config.yaml
n_layer: 17
d_model: 256
n_head: 4
n_kv_head: 4
head_dim: 64
d_mlp: 1024
vocab_size: 1244
activation: "gelu"
norm: "layernorm"
norm_place: "pre"
norm_eps: 1e-05
positions: "rope"
rope_base: 1000000.0
rope_fraction: 0.25
qk_norm: false
attn_scale: 0.125
bias: "all"
tie_embeddings: false
parallel_block: false
init: "normal"
init_std_qkv: 0.04
init_std_o: 0.04
init_std_up: 0.04
init_std_down: 0.0
optimizer: "muon_variant"
lr: 0.00923
lr_mult_up: 1.47
beta1: 0.93
lr_head: 0.00747
grad_clip: 0.5
warmup_steps: 200
schedule: "wsd"
decay_fraction: 0.62
decay_shape: "pow"
final_lr_fraction: 0.1
batch_tokens: 65536
seq_len: 256
doc_mask: true
train_tokens: 471300000
steps: 7192
dataset: "wikipedia_en"
MLP neurons of a small language model. Each row is named by its layer, matrix (up: input weights) and neuron, and shows model dimensions 32-127. Each number is 500 + 25 x the weight over its row's rms, rounded and kept within 0 to 999. Numbers have three digits each.
Before each neuron's rows, "fires in" lists the words (lower case) most often at its 100 highest values on Wikipedia text that the model never trained on.

fires in: "between", "where", "both", "assembly"
L3.up288:520492505552478490456519526505493486508490510476523518544494497469472485489475499496491549477533511528466520494496510445495529436483471506493531494518533530571519502519505463493487523529538535491543497477517502486503523471514528503469535469576538518495452500489502529502500465457513555492

fires in: "included", "placed", "include", "place", "includes"
L2.up365:499524502481504499488484493505474462478504490502468506535481487512514499513527522484491520429493464514502497515507521471486515465518469481485495494538493503512523496513499463502471477589506537525459478523497543535473485513491524518490517507521503479459507516482478528473501513468492466506

fires in: "election", "included", "include", "elections", "elected", "includes"
L6.up509:508484488497457460500535516490499509484500548505445482537479472492523514477477494488475540531488527517501514528515454490451501484528463426531474477478486502489519546462496521468482458502516471526466483503508491488456479469479496466478529497498504469457528492489476492487499453493483496508

fires in: "john", "candidate", "mexico", "mexican", "house", "claudius"
L3.up107:491460551505544513546470503480496565504524540489478469534527557473489511499478488499485508539515472456549478494474465526490536521500464492508487486473494467475491498495460495517495518509514518538534464494473514481482466533481526518523470469491474517517473437513504565485527504521525478468

fires in: "on", "washington", "women", "municipality", "municipal", "victor"
L2.up973:519533520506531463500527459522494526535525528551501549490481509499463524492448485484530489512463507469498513522549503526468507503495494515537465449506475520523483508469525548478469527485508551525503520498502488443516480491536485478502507527510488492514523507480499512533491524502479537488

fires in: "a"
L12.up98:523529470507554553480488482533570521543517505480481479486496514511479473502544467517461506486538475498501479530497494489494545539490521478524509522479469503494481511483496522517512556486496550533494476490516517495531537447517533543473519416520516503530501484508503528481478453457512446508

fires in: "website", "china", "chinese", "brazil", "cruz", "representatives"
L6.up799:516477483530492527441507531499529472481493537484506480519516509509533482534513480507534501511515487531520492507506530466517522493490481524481482545527493511489488519438528485511452504468500491544478524517478524497485487501466487470531476468524506465476481487459499522533546495489503463522

fires in: "children", "district", "building", "population", "redistricted"
L7.up836:496532499467428501476521478494483499491481491546511500497559454473515550519488525543478489492547492502504467483497480504515520519495511509484517478546500498494475492449510473503470451515498528488526481497524470565517476469495463502510481497460504504523471511475470452521550507467474442488

fires in: "from", "personnel", "politician"
L7.up463:529497522512451444495539561533491505493521507449505488525487521472524476479491529508511519463499507520469497525525478538500468473504510481507491502497452473510520535428502577483548510517489454514489499508491450512501491511531476461472529486494492467466476472510536521490486526505501541480

fires in: "had", "has", "have", "bronze", "chronology"
L3.up693:523543468475476497479476492562479441507503513439495479504469496545500506519501515465521482476490502533517489511482506489585491471481493528496525498529540484504505519525465538499524526553499487502521501490523484480525510513445485504507489525468508525487522481454523512520497509464568485498

fires in: "children", "building", "film", "billboard"
L2.up209:485508520487498480483492504548495560515538515489497507489437511470510496482487495510482471562501463500481455474484514489485480508507520461488505505484481514508543530481508495475499542479521502557443456511521471537516549505512473496464495490502509498520517517525520465531494500520477514495

fires in: "daughter", "placed", "named", "place", "leaves", "personal"
L7.up591:535461504466513491460526505523501445467482515515504505467508500489526514507502465515564488495471486507476525459505490489476539480501564462534507502485502491488499535485515511481431534532516465501514492471508500482455465480500473494466525519450447502458503502522474462496511498543522513515

fires in: "a", "director"
L10.up153:538506553531491466520487486472528515496478516512504448454523492442518470488529522510485495513492499480501478538531524488534486519480529514501477512491488514496486473504482470509527532488492575546516499451504493493506518495497470554463493478505499463493496486484528452475528420503506456484

fires in: "information", "placed", "former", "performed", "place", "website"
L2.up503:500541490501526548473494469472514521525547483500501437459506495501516512499521541536459496483509449514552505510510494488468535454506530463499508476449428513503495478536490522527490538487490497493492455474523476488466541506512505518482504494511490497484458480545470494507460503515502536491

fires in: "election", "elections", "elected", "appointed", "actress", "act"
L8.up513:568513512488505485487549548514488483499508520505487482480450493506509542516492517491525550517526438488504462460478498484493551493494490493537519489485509470487501506509515493506548523546455497479474488472511498519513533443536506507544494423521449501502494514487521494474523475506510486477

fires in: "population", "states", "popular", "navigation"
L7.up405:491510535465504450483520504497502512535457513512512496533494460450493503508461523500478515498495517443489559504480491494539519515463491491511500484474518495494500505482489500515506525467487510546491530496491511543483516528491437493494509517482511527489465502465496523472559515509500472480

fires in: "family", "president", "shipping", "ship", "families", "battle"
L2.up103:490479539471542478505485535488517505496474526499472510523477485481523466458465493490496504514457431483489522481459489485520496524498479518536540509492519481481481517493496497500505516480532503499534499506515551504453560466480494509466492508536470477475516520530483518493482503503510443492

fires in: "of", "among", "cross", "a", "challenge", "jazz"
L7.up860:532510519500473505523501510489524478512497493485549497484477499498541490523487486477533441541544536497461491494528477528515471514515561519532529483487522502496546525513487486479476503495507526501526515495491493501493537530454537520543508528501500463498499512489497514518499466549480481558

fires in: "league", "football", "cup", "billboard", "chevrolet"
L2.up566:513428475482480501543477404543482529530504528483497518531502504518515479543516484478531495508504456489528497511437506506492495491475527467512510464500497494476464499528487500508471517500486453476448474505479498510544535461467504529458531465531509496472528477485511512498515454490521486509

fires in: "forces", "form", "force", "performance", "forest", "former"
L2.up678:507477520493492492526482444508523475516479509481501446495505480445502475510475540472504494494536488537510504501479541449501521463498511468511525466484477520505518518501497515456504470500499477479491503479515459495532521545557518512479509512531485470498461506548550498496490490480468490451

fires in: "that", "which", "of"
L13.up599:503499517503507487535553499504485498486474501528521479484506521549491460459476508476532507478509521470486482473498554506504489516497528485507508455498472504463473556528495503524501547446511490518479534491533515524537521474535511454458509477521513505480483507533495443504490518464505514494

fires in: "s", "early", "development", "production", "schools", "school"
L3.up505:526489533470520529475486450544485482513505464478509506549478500457430491493495498483486495490498487497479530520493498512519497497538497499483493534540500495525516489533544475466517499487510491521494505487487511516505472491479500494430544501433535528457438546507509518485493476472497477492

fires in: "used", "began", "part", "use", "this", "world"
L2.up433:515520502468481482465503468486471504509521503515450510514487451521492448524501551511533474513491550518527515521468492492499525471502489453495532491495489521494508540497521483483513497473489494547489484496510527468471497505546480496512518498544509515481487505456467557446524510507514521491

fires in: "world", "british", "canadian", "canada"
L3.up986:509447518517510473490477523501485530466476473492514499485524501543500531490502508477520499509456497497505484531476498489504485511460535507466511507531523511549487483501488473523495478510517467483442532474499497490521520530501515486482470487510467511481488525525431500514481530510509502519

fires in: "of", "new", "mount", "family", "boys"
L8.up944:511475520511486498493505515485475508478477501475528499448529479465495514478482472471485494470500481518503483465465492487496534551478498482454501503531461488520497521512486489503509529520494515489514529491476502487469488446504519477505524513484520508450517482517509506499520508491497500471

fires in: "united", "world", "campaign"
L2.up501:525492537490501487480470481494515522504481504487506517548493507471483513500546528475528495530494503556509535440472485472478542456514536512432533504445527524493501516524496434505526486535550505510525477483462535466519491487508507508484490485512468487486510496507485527514525492537519515491

fires in: "country", "president", "election", "appointed", "elected"
L3.up410:506526523539527500503510509529519532486525525538532501501489492496524488511489502544530511481518512498492524463494508529502540513499493479549497448476495522481520514504516508508532548484521454529478474486478491506471502499530514503522486504505560497494488526495505532483501494491537516488

fires in: "at", "the", "over", "from", "culture"
L12.up802:482527489471525437497481452513513495505495494497470516505476492487519512513495506507470440551484516481516470497493487530477495503501466536476534519554509525509476491519516483535516490436509481490487488510522441513489505542509492514476516506466523459497482481474480484485469546435509502520